{"n_layer": 12, "d_model": 768, "n_head": 12, "n_kv_head": 4, "head_dim": 64, "d_mlp": 2688, "vocab_size": 32768, "activation": "tanh_gelu", "norm": "layernorm", "norm_place": "pre", "norm_eps": 1e-05, "positions": "learned", "qk_norm": false, "attn_scale": 0.125, "bias": "all", "tie_embeddings": true, "parallel_block": false, "init": "uniform", "init_std_qkv": 0.0163, "init_std_o": 0.0163, "init_std_up": 0.0163, "init_std_down": 0.0, "optimizer": "adam_variant", "lr": 0.000414, "beta1": 0.9, "beta2": 0.95, "weight_decay": 0.8, "lr_head": 0.00439, "grad_clip": 1.0, "warmup_steps": 260, "schedule": "cos", "final_lr_fraction": 0.0, "batch_tokens": 131072, "seq_len": 512, "doc_mask": true, "train_tokens": 748700000, "steps": 5713, "dataset": "wikipedia_en"}
MLP neurons of a small language model. Each row is named by its layer, matrix (up: input weights; down: output weights) and neuron, and shows model dimensions 336-591. Each number is 500 + 50 x the weight over its row's rms, rounded and kept within 0 to 999. Numbers have three digits each.
After each neuron's rows, "fires on" lists the tokens most often at its 100 highest values on Wikipedia text that the model never trained on.

L8.up1694:505444484454538472540486443452580496478466444531483556590439512522405539490491498493390456477506455508486466493522503455557424447596452492497456524560528546354516537547536584611467491484491503535467455554441476477552521442538489433477501457561464564483506508446574559419542511516465451509545411523603581467508435473431462538382546503435557526503548561446581490457508575477399554447486440508483465565475405442483538497475545403455530492539558464493491465544510392566423516549474539476561515505512491498536510486538501480515557504504523535502560530522496414593531497548540496484511537478536516433486516552447434566470562500463435459458590457439505553517445504512492495493465488505540418596544494437425481570521578523528528507455575542554527452435362473503452497510529504
L8.down1694:481435456506658535511586527442473561469427457686503464460591476545506491491417500533525528475567496493544563519543521452488479501550528484512521437465448465426512531467541469560478486470476515420473498393428583488477653445458555521508482411532588495433578460515406454521520444495490522461478471500591545531438437516552557518524521493516642531471539568464522482477527506476344442481505494495540506499410440534469501576459481371500573449482518440497504492482541499494570417454501504506558547549427517520464501433413438469464559477454454505521499468538597493489519501471521469541483533559509511431502515455439428520453438515517536541497573447483490409504491527513443446457462479528523491441509542564503492545445491508434519510556472441476516519498446454464513495456511460
fires on: " \"", " Mc", "==\n", " k", " ==\n", ".\n\n"

L8.up779:481444650521530494504542406519484524488496516358507429538517397520464445504600472540453499522509426608591550517541446435536509542438511466470419484568558496409517497493452492432542494498520397513522531590532365489532555568555542450581544480393493542471573506500411468452597518488415524489492449472436544576520458462583436584511502496432470515510522504439505525502459513564505527528456545544493570484487526518442637539517441382564530514510432524678460479445491523407506613468568516512538446525494449600498498460437534494532562458491462499424532510494559560511451621486457508485504543392452469539512433431422501540458462487505469404515484461551426520463511489570424516460534496505616458478498533517526510416481484481524436406574499535563476446608494606519539488522531522
L8.down779:516563450537502562498504506423460498512504533580572393427427501575508496506532496483484463401496524626486549591498473521571553535541468487556476435457437578473523460466476577485533525539465482451457442595541413520558547602501511538501509472572459571477455560547526469484511591455447573493435456518514456561504449520547440467483434542551558462577492522468545453483515507413591506451570494497453495510540498492597463374487501441396495433458462394481474432602447584429454530453517478454508474461499546529536520645469547511466512453509551525414469497473409580417512503477612504439400493422412473585541496599539500537484492568592482494539495443591525529486498458524518584577436526599501495555425493549484580503466550410551560650444407458398459571573505556483568507545462461
fires on: " was", " and", " were", " His", " are"

L8.up324:542475582574658498442539457533523440441509475535528514496478482462502561563476475419464465495398500459506390538545506486531614538517552456449376599524509507577571611403504407515435574456461514522451517523507549510601467499579401502576425555510492436499512463409484525583428614490530497534427533456503469495487483419383437567527554358517544498494509566467420484594524517454533490463505566493456491439491484515584468453496467546460456572519519514562515485419518506471502532554464530460556556471474468505507498571508519479527479558507546476527503517485469436554518453513455526456435474580450493537481559443510454598529411614483491449514488568590511554487457493511493529481510529539537619413561465579425495565490562561476436503480516450628470525537560545509507492479526521
L8.down324:555550449498519490543464519571393524519515473550532489500466545530508408589475460536571540482538493544463519523479481480567621508423500535465555500492472485427471428513522485478548557485404424595417616438519520576439635472565461551493531531511529534525570528540524570499434495502531533412464509523528524495469493524583554484480457474476525506412475513510400514433433487462546497498492531456414484496438422434462408448533504569479495544513493428431463494613461424535517490491543483491422515469589503463535540509438497533478552518512467526477411458475443458534522458541612524486471502472448501517570562502489529445497499492516464525517492529413467497586526472464510653518429506511530467496513537575559529479482427511541531379525520499493356527452468474526495550549523512
fires on: " and", ":", "\n", " ", " which"

L8.up1962:499444474480461519550459506515548461417509567515513555549557467489423490441499543501443556557500445499545459382527522492504566497425487439584512520452565475538467532495503451480463491498440514519585503568374447431530500484417539554480489539482443454480516468591519537418537424461571474462496497467542574458544610545523487467545560513361504478433476574449491418587464518552552482541464509467546457412525558480540483495420448467515489461458526588577518566490466464449623472466494485575542498408568618512511507460535461447467454587558508460555568496498528489471475421469498484453554489522493532536480541541510517499541549517497501487493513380480576458460443437550431498550530482624448551555436441531596580501594495509476485547422432475446402507563365404468427429566500536
L8.down1962:516542542480485511451520514492540422484472430514604435454523438509566533495560471446496501534530433491528523519454437587531491491522522489483544395490559532454366418501551526465518437498559441556540490516471536439503506506490453498493510484526429446381449540487494556540486581516469497405445457499577570513449550557487506430498579516469497480494488437434527568574486492555422498423535482509507469442388529428447498435476545525447483456507516533529560529542463528520457461475449571435413547530486429475423536495528549445426564568534403563509492418481506483542481413490535467485501431511525496458529475422471490481540479555513501405553582606482471544585483456488496443494536551524484454451446526543529531539527547529519543446516557508487462415528576436493542499509429518
fires on: " C", " c", "-c", "c", " "

L8.up2287:625438480560494491515433506525640523562454509545492537543566495590439536538510535403488521415422474486480463446492441455528435530488497431501487505492520576427491491525483496569570495497572521489404557432430559504568496478565463452529477553577469427372539491521483557437555482555490580471432505509545514578495507545512473459502484514474532519536519524454519623513461560489523557561457481469464577618495493490494537503465567572502466470441601544546507520504560390518470456474497554518449570482545548595525603516558545512485501513468531520397484548461520524470446402486552394578474539395557485493465493498535551505426475506531488429493544502540488452478442503443542522497521417482463546536490416543540441545587459444563386454505546473577556448577427431579544588470523609
L8.down2287:463531580526477496349489526524459391527506509512538529499516523468478548523534433502453526580607501556515480624524444452479510522512554457547576473484456603499521501523468491464443473484527553521493513449416493490494598436510465524467469523499566410554560485438388513458434399454513576543557536592464600484539621491566506387504544452543496488496506474513466606527486555468533447538456565517499505378522601527503455437500535513463546476477528483508481497547484444452584435498520521517505491549460466543504552363455473498542391494503532542458497470540458484432510412510491440513540522477464577468402396476502528521485533537481542463490495459514529551446478557471461520402504497537491494547554418481505479553509538539571531461585529449452510564449434482457533480567546471
fires on: " ", " in", " was", " of", " In", "In"

L8.up2326:543535462438718476545632533439448467566425527557426563495473521465464584424493564406475512512478450511544484463544498420442414481599533516469534508443444467479454578465488516486483461481514552525423453453399545468569468570513462466522489504517498473527551529444531504443448471526553507497442441579524570451455511474485552512529431569504525474490601577570451590504581537541512465419461443554557587482540474521661481406430451520474519554530521494495504435484456445481491512521547516481453544503534461515541532481503482526455460523488446565472493582572562542559462550507469491490517519465510524566451466428572562535474467475524505551551469520556539463604491415501500414502461486600508492495490499502508508499460542464401415396513440521518528465556514470534492492515648587
L8.down2326:509535498452442512434520485488447543524454508563527524562514549411518514517572539644527549469502415513560388410438411552505498561491480543659502475523530470566518492507551533441578525569468462485602599461492437568454458499461506541441456455468453605519474415470601536465501515542481450568472483400539541472523461555463461499433543481440497491487357474606549416472479534492541483517469546538429431522449504544459455616548560483546481578616470572534476562520569597469517470502483462469463531521528515484546460527478408542520456461549461578542496512538529503450562494483494461478462472509512471492579482438479584466484508572497511468575552474439535539530553525523523548527441485528447535554594519382505485498445524452543552528456587552449499414358440531462488463461533502
fires on: " ", "–", " Men's", " −"

L8.up938:424541498520528610583541522359528482512528450536422536533490527465444571514448515497456452499543454526444573434503602551526491496518596531499540484501452465511518528475462493531466596441359470465481508459519477554455548491480452629543524510549513580463473527562664473483446375500444468492507426432590542500492506445454478516458477469444551465533489486399439524543412564470433570441584546539397500422532476515556450448446555477458581444474505468445493503523556490458526532558510547473539548527482495452513570539459501590454429405527521503520498513461435413490466534488474338562569579502442446541454536541482547513465461550614436543541581576509516495416509549490617497446521443518499434540555527518455486548480514547430489466379461592497511505529569510504516431541543445
L8.down938:451530515539480460560556546513478500508458513555508524380480505594543483473452483403448547436530512471596507486433440419573579525586520499503573484516472502493553399508467394494438464611476514540560508494499478466567498477532523494421542420538572439529399597507402533468462560402559558452528498477409513602526476551521489517480528414578479512439476459408555446514453427484438511515542566525497454405229540575525495555525505525430428519490620499484474486398545533474534529557442541470454493471522479527470576592530547459434506458493523566463523535495471561500526466508414495511426519521540494435493496499519496488449522488555524489433530565447553520394548507413562528482484524537487412485591448497416485420468483391576576551447531469457411465431524539546487554476549530
fires on: " P", " K", " B", " M", " R", " H"

L8.up1718:436569497388581483490513506504580493396521302493486510574496442513505526493507582505391508483538488459526517488480520516446476444480404506543564464635526551454559539556533511469569543494459394579448488493484513458503448503613461553545509551467494506442537580510543456535452441530512466635499623480542516570421508528479442494475518474530439499479448420365555476485532477539508549532409559433521512541582489496511550574508522481454512444501476420548482593512539488521446513529560541463560443483533515547491604490551599414454526486555495512543500445484562611548513479488473441485521559492458471544551514534451516472470496547554566497462482462553551467513557537508541462462470464557508467576549509611406485478545507457495497452481582475443487472489501480513475459555627564
L8.down1718:515512454413581571576530439487489526570478476476466537451469541516581497547540500467476479489528485490586521482453439554556478506515497504496539500568492428457475520530531560459517500450368513517547471526446436503557517546467525542482518506454448541430501495470468527542497505544450527523407454500624497491466577518506456466500440568504513519540487538444448538484519450464543573559549417446408490528713516587501489148519531506493449555455561462538526534606470475555445517467442539423464514516518465553484480554530497515473558503528452475486561500519498593613489484465477510505483456464517548528478445543446444514485462427528527485539552476506418492509472508472589475424410532495478485528504520572539468543497522486538485567406464500506454481565435472545453559504564501
fires on: " by", ",", " of", " and", " were"

L8.up421:527465511512648494473483519480496525505517402485445524447527439487458456527521484560491517509441449496617398600470505493455532517532476387455465426434410486490435545536474479579546476419476388560440461596483536473490510572453474553533478476373567489504501443492484439562533476525518489552446487476529413499495432565460524442465492522550486513462494632442536530471523513539467539473538480494461449459530477533520455515599478529530500528484392553519550556470471465528447488559480565575574343505543544403354482555541467538494399415495466498506479566442490525558516506581354458573513480419464515521485401392498500584533469503518488484465495437541471547517541528515563469537480572556545456470467380630500546479392527540448490513472504497508525418467501537480541500533510525
L8.down421:550426538530566529572514478571462511474447482602573511436490457515550407482576511421550538497391494485459540505370403454466537518499437453486574457465496570471491535490480472544532495553464460515526518522554509501516563514487478515517452477515570518588593519496490479546531505468495563439488508546538359420444539547429571444485534589472600455530454560464523472513560490545521442473515481479428548600511452434478486417499551591484480406449434509575509547510531433475496524443482449542425584522542556495532519450444480518549519555382524526557508556501445466440528486458579437517496596573543484512560560514452428476592502435554521639477534452435535603452505500471510537518466448466531521498486542539480526436461446450543461570526584431399425479514581584493460578484546543
fires on: " |\n", ".\n", "\n"

L8.up1235:491450487596482519548495447497441462473476478505502430549550502462470545488510411560515431528463489531507563532436469481492506414488463601494460482472474565415495421450423525556467505434480512488563525468495510517544457555412547458502462488394440407410542405537477485529588539456460586536466467462504537435544530478565546508492543380489491528494481568464435500558447536540547519441469484484424511478523554582394487485383412464418567511513462534509416503542525483461528500387510553453537614599473524461442547478444530502537524444485600510530576547497561539447456581538476448496471443407462501550459524529415474408510528477571410435449548566500572613480519468542458545327467482510572516420589555613474457465457514498522453523416561407482536458512471509599509496473552526
L8.down1235:480574481523555497446481570544478538567536495440459518406458517546408535489429510589580540563529419469506475519560511509407528492449490473450469540505514543522512440395522508504470520526573474405587483424534540437453507613452437526547586488464450487560427515532535453533550476465472487448502543547418478512498452489558420477494477464428523605472472501487515517512556491477478505507469482521507546453583454654473472495535567527415466542534547505551500441582501541497482559496485490417561584584534417416480555493585537560511528587547412443429453477520505562439537561596463472429525535438419415462566449543528492476550476494490473465524500541484536444560520419584436453511651582462607556512462488421527530447613531474436498537439514583510516527433495573503533565463470474
fires on: " No", " one", " an", "one", " no", " I"

L8.up2264:461508440517454529508544565465514454445493545545491488511515508421518518515512551594426588497512426429506459473612543567495627518476569533482492484495516375553509465483488398534461534575445485457522577456544366539506457549479486585444471551480422415463478542514458530406562511531474497489527472539510539495487447417591505489547544469505520467490529497484537571540450487437397571537523508464483471502486565513544542481495460557536446491645477516466556574509473537460492437588511458572448480395603517562536490557563472459527438460531439546504567488433453481469539571447514420520488427599541599479472554579521520547513553492441482516418446591503592499523456489569512503566505420515511472551508385493504504579621461560488467473451612555481506441396431493418528517484535535
L8.down2264:459471460547465500551581497525576504506488445454592522534568501517573469598523448476464472574510480499494526504403500447569416422513490545445530517466562438521424488501607412450507487538506527576568461458471462498467546407589463506525406507538458489507462472483467496518555518510515505493466513537653491491496477636489459464500485400504496550552481554512433597506502424425506482522551529539496556377472500561481505372412496582543480448366520505441526607484487547578514495547487593535488532442467450511445445437509559455421533516555528458508475442506516502510428523476409452458397459461503534453447490445503539520516518498570460545520460465524467458473558504557501470413418582493499470500438531475533452466481505510490492447427479440510495540508515512537425521394492464
fires on: " C", " A", " a", ":", " c"

L8.up655:574472527642529550493493492511529511519463507501475435460475568509456590568564383529479528574535506540496513534450449533451507536579498521468554467624645570457475452503448450450509515490439504453456504404605533486475544442464565535425547498412521503387554577513488519492506456503412511514449454480488561492423593408542417580520511490573460492445468519431435564564506606449548588520461500497481621467536493498506528532396514448547489530552510507536442403551450474395487491442525510570552536491458520436465540541480493549538385403449634518469556520516441462414471413449541415541507490474495586421519544463532575446456507519411523376497529502493535578448500528493479449477495417545514504456468502548432527478398434445520493451489372567584494510518538493564469585475473521
L8.down655:389532523394427488571594488493495522487397534526486402595533562430451520430514427576456534565469486482515504559429489434457489473537478473471517542474502551586506518486496470582583511474459434568411562442472606549484521533579509590523461519509480476542519519448557472491401561535591539481480407569435582423453550569490429498481490494504488507521506412488501379497513526541474456480614501528497431452522506548524524487471443453456534522555453437439546529605590599410444478593541530461602545555493482537414487542419508512413583482462483514466553457415569443478493491501452587469489469406454439431583451480519504478577529537512433532577588496549477487467530483473508476530525527486446465510392548497419516490493552438445558471494626463428511446498527628483555399536507464
fires on: " has", " I", " No", "I", "|", " have"

L8.up2475:504496464531478592468417504452562476458488497514426543494404446461465496520506444497474597514552515519527482485542488434447471455569494525461491496497528460478502482480521539593499502480442469581515466502508431524527464416517531459510555469570544506429442575546448475524608412551524539585451575501503491462528560465431525493470499495524446550503453511538454532514503499471470557526536566474432555539543502513615551461505575486606452457490374471596558559487559467440520627471523468539520523541525404499532538456560481524583488477516531512552500510473554597516481518534533463402469446497438461460597539518493488573556514607507563460436549496521464599558506513512401517415441443475407447447560503549591544420431469513497526468517455519536504544507425500567508586437451482
L8.down2475:494433549510515480525455535490599489484495410554536441437534395483563525487512516518529547455620569438456546665508481426490540570493461455530433544453501502505504510500471451473543406533478477476534560508485569529503474560549547491544497510527487526597536376453485495583444585488507548527576488568472444485452483610481455478527473569499470529403558481464495456558464534452496542474453400476519472507447544437463516468426359494494573526455504512430565627492502591520452514584502516549438450458549488446545547556498482502501512463451452559569443425422508386455591524536509520509498599512493540451473526500550514506524512426495490563490463523539459491473488434621491517534485439453451482504514553449383469514526507512454393599445484504564465505504461510558510367496557497
fires on: ".", " United", " New", " U", " ", "-"

L8.up527:506417489472531622624621483494470445513552466369391551455576482479509413486485445534439605537498508498509519478463438424524499529504593529508483504517572498553516502430432469512546493482432478515503442539546437540662422487456525557440458530517462482487539574470554483504460361553469623536482541530531512458477558429516418469503455465468456504457438475498372465524519494510480501532554380441472440428517482511607570520523487533463482443508531508431503505468477550543550563512476575473603548384444597485574561470487416507558486493461569617574462492466530572468498597489566497511466529558479572490583453501489438546465498494476471598460568521493505491516514513510521494466508432514487436469517489489490535454506438443495479493430395574509495537544488552537381576488578479
L8.down527:457396503479464609589541506496533487523400471511507451454550507556518419495514545506524562422430483462537566454489441535536557523514487499501549481471613449526512508533522465482404463518453472538550510487452481442564482476516517520543571498512568490470540505458548539523470514548537602459515559491544406461459516565523500511426450480427406608450474445579439530517509529588517536494488434541591476532413415493445583448512424493452506462463515439541555501505437425515523465517512551435423477477405629517576468495507581505472602519529495415460506496490566566499563507383525489514419516512414528528564546442468564584513488502489457418510558561512564539503516510490531423476529427395479454476597454555562528466541481411587530499446552442399478544400572498597568552495542479
fires on: " T", " M", " K"

L8.up1326:479529461428623631401557476512501528510516556472368436482460456510430534491465579471525546550550426596521514477481419381486455453591519511471570573448547601476445577428472471540546441529591452505510484502449572487571457495381458533518537502480489477421606427553475520544635526516543579482460408550531529520489486480463480563447430576577482524532535631406470500481573573494518542480485552515472558519531553525506432418450520480449455469463499512481551440471514508434470497444595614540554506513547471519544506443514474553482462583562494550558541545510593477488483560490566389533458545451483468549575523490463510530519428512452530494573596548496535544488563511478475429530514515551498363564485484496516482491441468486560476534512497561502452455544533520561393547533549507
L8.down1326:416545441523562483492405536539522541537497472532582493464502455419419495483496484487525466486529483435455547604542506438502390514452431521421582481531448543465465565561456555464538508630462497475556476521522439410404503505486552569409486464525506428567544550484491566526516490534548528484536643513506551497468471479422499437461538514411532532503495508522406496450592421457512555555558450551565545399521501500550489524414467480502487533506504442536577547488622419462494485400517461472467383528388489401608451438523528507537460412443541530576476486443502500487525467515471522452448413589436501500507509490574566506481570471443464494387594473548467566495488461539527470543560595368411544537490559498527442514432509505493481488514414513441466472486569489537490501470471553
fires on: " ", " played", " living", " |\n", " of", " New"

L8.up2585:522454510440573532538468467485470517537451450555445518468470578470501570471525406563567541466399495518579561541459465478569533448507446543521570527475532523490495530515458531579496466355497392427494540439519530466483514564595447567534490601425463509506496590566550507489448476553469415519466513575565453456517494523484483497491474544545494508549639620532473412519527562552459507445446488610595504459515512450541492479508450439500557537464532573584502478590508484433444538595458534459503518452433580518479501639470622435500480526549589543436665654442428438598478423515386512610530523520515502493442530537437481461541468530565467483539482518533437417474504401428549540505527466587430471622448449532510510472447542439481433442473424543557590473501490501431525480520512484
L8.down2585:472537469538553535488478591516496461472611483602500433568484449497522478498464492470510547603543510519517513581497518489575425411381476471431488565477429438402457456533448435495538543612531490534518481591432425472550519484509499590436509482544463468506574504544558549516462519532459498499555481489432555534523518504490564490465484547603517492514530529455526505463512522502414502555531484418452519511396420485439520491488517483577528541453471438582496514595420540449526561472487517509493483552539508493475460502540513458496415587439435563490439542473512473568449440575472487541535356448409537498542447464519458498580453419403523576491451514480526530470558610476563512532501501495502393511408474486495408498460519514519498495514504591475535517425426517563517535544522537
fires on: " \"", "\n", " ", " (", "===\n"

L8.up475:558440576540516481442437464451564439521565480519473509563459491457564508450507457548491472445473486490459466537573447498440462409487533462431474535511554460534590569520574434536469487539457518545431437525506454479390564503438503555594632526510569477460460444457521432451517449501454512504451481594569506600520566586441568419476468481597477501400483435569555494480401519465472531423477424531555503503502517468552365475508498485456524563505527552570462650443423456534508525434439584457537421491534448411525471549612505463525596451478501486472534552500467539573490486612543538440430561498480441507469617487495523498524497488491564444378538557483539472380452561469498467492529515557513570629470534584440494474587540542446562518557538482411475546529475529557461485537457520
L8.down475:550517427536527539599533543546525477526479548426542564528502557528593538502532470491574531467497474552530563521580463583409460465471570510509484482522571551502519483437506480527514490443490491532385485577550553410533510439539436475491463493532544488460541501501493488559613514540480536479542459349491601445510488535487459496569439520582589511361501537410397437443528478437575492504494468472458569538519517450547386416551424581517553454585489559465507557518522504471566516557528566490514615468445452543577484415541400473557488532550487488509516532556450516485437465435462534490427463426421492570480500416582504499590466474471571532509431426462507426542525525442501507493553408498429552458424518495455531494456507469541569498443469502529471473429647523432535400440493405
fires on: " the", " hold", "B"

L8.up711:425458449462600570487544443382476508568537487569469522550551518407495462545449542571415485420465485517496501470532591447502442559574464431561519447583508521487552578480481462564415447427455523473492496491475486552591531571459554522551481503495448528492453407479485576526546443478384530636507498424501454470559478519538572475494537438489520479496485547472533582557501534424426424515568450470403538562500490512548483504524469512488463521489609475475470438531402509445425463426552481578480537529561556471547515489435425537447476462626607516499524473431390553532558490439542467538496458433538491499501460517476480540552449544542473474536561538432500561513463528468531593408538518515474601482485543525460499540498474401399530465417518535516451495539402488568457556428603593
L8.down711:373502516467635539479438534521549456594436466734515544477487592512529503577390424477472511541482517525613441497468491490455571467434446428501530541531383447487532459482499471470537478490532525514446519525511511501549707528453487511517492478547445511482430518494504509469505509511553500436484370505499526564561500522488495448453453484481503490567542509476435545542496469545409529503496481473459548459334503458507463441492546444491489474554504568507382516505534511522569508564462489482506489458445511483494493511436502530472522500519515520443515539485492500523452522572524425519569465437496535438428523554465473537435543491469468565510519423479506518449491475444549477565488551473500509523538423532543480499528500506524466526476475465486515478492510478458506437529544451
fires on: " (", " \"", ".\n\n"

L8.up1261:468527485447487515459489553487589530479437567507520572488566548548511503507506573497407479451509482578490527468564495485470442529597445458391543561514626487610489518538496489463509443475436533527519524516569420476502405542513452544390481526580505537445504442485512566448505469463498478460509523520565494522572530528576539487451494481498473467486495484552523592551489566469528448494518506471546456527463485547510505512434452536504527441571496441500521530580459444620392513498497536549470526517560423525416441574459448428495484513458462530485552438511507509554511506532388478484513508432525461386457504448474445554479455455620496461546554500467539598520416415530591533486481471489470527563501544522496478509540445447442525469469550451491530425474440575565412546493546494
L8.down1261:519481552460367513451516395483502581360477518522474518460495540476472479524508493452441267519527552458347463540526495544579527463539518495571528533473493492541455578527492672499487484488508538508584538462511504482494485523474483437530533504484542594483491429438479469516514463520515481550490558498599520465461470421460534433466468478477642455475481534547529531502545526520541501510538439503455510523480511507587508692445514501479469481501469487545569440544425482495484486422573544508510445487521469507481457412524523491534537436475427527453452439517490492563560484544475532526513561427521479575464520438595477498393486399498497513528475456532548521428419498428475449542448493524492437511562541442432445501463512418455421485488498385491526517508477465447466511478511448
fires on: ",", ".", " ", " Steve", " Dan"

L8.up1417:514488566514543520448428461458531453510522484457494600443482386377576407485532460427535539526499501431503426544540477523525513458511483540537529491542467500530540504491431439597483502519502533534496519628466445529449559466449398507497589571485531497501421475464539471553541506485443449438531498450530496469380507508534471539422568489486454517483485625519520583482460525417470499417498496541523505473509471578477513422469422498513474592534478521607559481470461519452424500503509633495507442603521426511512503539533520620489480451596554557590547575450460539533444374542512560480417497447487533586433485458481519532462522563457497552450514494605480513495490542522501542469466505620449493443523484435499548376438579444554509516506525602533465375542433501609474445475580490
L8.down1417:572410452510571527456542466457493547420417446535504570522504526514475531469458624531475420489542454603441567526529499452538484520540482527494493529560473514486522500476515460537531435441442414490525446475536527474519515486531409562539489440489445467505466430473406518552541564508497543510593418520584411505613491583560554510504499507520476455502580431449505377504519495546488463593505450440476455422541542464524542410534514422500564401535547497526438511503521537549594608552513475536493570526527506466565490526489545391522500526404557553436466526457449447471592590413421493518519521465508517490536430454531394486598488489538492514553481531455514442452503427563502461521485472493460513508425503496518514541488474469497610518517632589523427526522438545509520455516506462
fires on: " the", " ", " Sw", " The", "|"

L8.up2629:442510512471479497517511501524566476556483459544494570457498445514448459534492535480444571494492389449595543436511439446534488517522425491549616500485498541575438448487528479560500453470503512616514484492438449516567537472521506437452574494531449538531494507479459499420530423549477546505491442594482535415501525431526392444411543421506551569453453563497473497511474555530522467520518480588495529525391450523553574501447529507512500512522497480506530550485628470531403449512552531483558386484536513467500541600522430538478455468527564508482579525484544469462502559525422461499561403516566416513508533411491525488475434488566521484459541465529572561536546503498574530490519584582539551588534538423536428493490425418530600508498508544592369391459439492459414587555582554
L8.down2629:470479471540484421497541448551507488558454513618541506508459558516486559487456493533481539396520519507461401426479494543508496454535497504526506471436538541509466440453432504462527465495461513551501451518537504534491539459448472501534451511552487539505469488502471543410465510503490477451591486567538496419477528505429523526515412491417474550498554501536420557465511519517551485386554502568505472527278520576474550713443515543425533524493499461477582467518445547486478520502482480495525495510509498464615541573419493468490510441490511534488513509538501430464474442457467521526579478580543453460505505475549539537494470453533529495522487493516421470570475574400555511515548437525365451554550475449528454506458492497440537504510573489458538505455505463483508456491536565
fires on: " ", ",", ".", " ("

L8.up1050:557436413526490530540553524518622501526507524476468521497496469537489472466453444503458503456366500582537518546515530509541570540476555533497475530535547519578444543389472563491476412525371531469618541492505419436558463480430532573484481543500476487511465571519474595553554506564524419563446574535502571546448583458559523492518540474396394507443557478479524481575463506477508461505514398511433462522445563495540506524531458480435536483428514502476486494464531435515471462519457565553494474550465556461558528544442519521557536505539537533565463446505527509484546482438446534560522481462451416496452430446466480637459507522387442450524629569448480517546501445525516482404594508484480379497635473425565575495519479428504513449497501533451361442456441573467460410477523499
L8.down1050:511488575542420524571483483505523429510375453461549524468559468588484496519512470500438510445486438454436588511497556532649443472525432527512469461526546446523474454365595532509441503510455440583482496526416518418507499449406423514464544521442497510354436523515521467479414504523508544566485478519523492544517517437534529511444488506586459507536490477513477431488495482475496585501480473446485545515468484504464491456520464445472492494504437501551467431500451572568588478561458399557433476499409595467542621527592537549529473547465545501504409555465526501559460572485474476554531472555576453535459462470561460528485458495478445452533531545588556558484508571399631397347578479478479422454404468545516554466434497502564552528520456510431508494466469541445518508507418432
fires on: " H", " L", " M", " N", " K", " T"

L8.up776:460372435552552520539573476467497547522495545513519517522489442428509513466539453464429645478470446629588549336557407497432539513512481416429543483466551559513476561506520436544594452487536455423497473464505474528574524524496434526461533492408551465488549499320536525486537523563544499431522505535540506496518570439529481451540514529602353441497561517432488517480491552462483432475617539499521488492480445458501521461473481641473500477569567436460520540492443522463523557580521523595505464572547524401541546427522459540529385540557448538466469460467482556432418566449466494613581441499451501544431537422443432508453400525589595458493471450507460549541459509582587543534499515489513538398514514508513563414545491535527532493503544507455478442465481503498413544503466498
L8.down776:541536476553473395492500505482545590576515506562468513443494530593538501420501488508529451417506542479482513515494446510565462493631490516495498498521440463477455405556472491467500505486529498514539587443544573470468503518491515428491502465568403533445518425540510555500524529521492536484530485529520545468474554505493499466504443567395613541469473524526572638496476519501465494575515566529572512553423454537456510650495405431589485559525494495571508434483519546470564422580561509496537465524519563505460448485560428486512503531492476523562453520497562500545493504495517557525528475503490467433517574530576535557457509459470517534414462420416626407464514551494512555555573515580476388522504473550505402531438567408476531552503601486468566558473489433451552390490533432
fires on: " ", ".", "–", " Pap"

L8.up2193:495431561470455560519605537532621484418448533454477621461629505629458449524487467480452490547431479550510486496461566437513602553488508471515406565562530427477571548489452528515392458495459561514509477516511519488615416523534544516501490525471482437493561531473437484497477439569483546478463498501480524452409556545568500522548425434412529507438428510403513563438513498531501456536436536484460428540460566542445658524435490558455509491448483413503478519497537469528598506528475505507566434555501522503450505548510480534559446443517570535501425472548485458531476522406560505465492536452550464507437486526547423574521480516587564405472549469480522583477489473512513518406554494458491538420535500453467520421401452386481447533511476493489540457458495532442457606502567471
L8.down2193:521550439521403511564447554499421451536479538358527479480545514501529421537569489530472469472431546491573446531489488514628573516445561457572470433477580481533418513462494557423500509543495467513534542583454406447538503444416469491490517545558594537493484565516535584469497474516464558545492552485498481435449538497398532523476399484555506471523367513512456424472518567507569507428562484529468420515376513478479441533429494468436468434407454518515552439526426583554507486455471506422518539508432579492582508495565498578538505535442502436438513438478563506463559544482499533479453503464459510452510515514479499511450474425525484481512518587525537612671564534566569328495576468497492521558458490498506640424603535584553521504459440517436501489514420474523521561455460478
fires on: " M", " K", " ", " S", "m"

L8.up880:532552530506492466572420488573523428444498483454470500443526408555524524546580499403526492535460490487527484509526420506545438430559521502565541510474478492466574435467465440571572538429487457540414489545524540441558457516392464485517439468468533426509535529493567617460549386538502606524539480406570485588494599482499443614495482403466495527562523564423437527573505465531507611455478505531541472459523562513547551463428445492538540357544480484552496472469509535533407502495520490518455508468491447513587531514458406531544424547517501511438519536427615544394481420536536511501455471506473453461470480421528456507527469528521521519547605438441504470522473459546543491432488494459438517565575411458569503553442483545568524531505345440534516524546496545489509550514578568
L8.down880:488523465603531414538501467414495415501462511497491365524497449534496444438486489517521540585491523470512511547462458459520508523450603517439514402591446592500459430502479489453492517472529514376461492594514578497510534526389515516596517522378447455631588492433556579494475515407438519505563582538540532585512483537549488505504490544519507500522428466560500547618547456489526526545470530508464541501574534497485505409499530465448480585478368443526452542468494422510483509409506539501607554432435524494422489549501562550522438414477520493502476512449509481527553515565433398478505498516533507455438426497507507476398463511521441506395494501510509615454457480471500501446471547537467482498501499473426491518529430631511449548558465447558482500600486483495568573476516500
fires on: " ", " −", " in"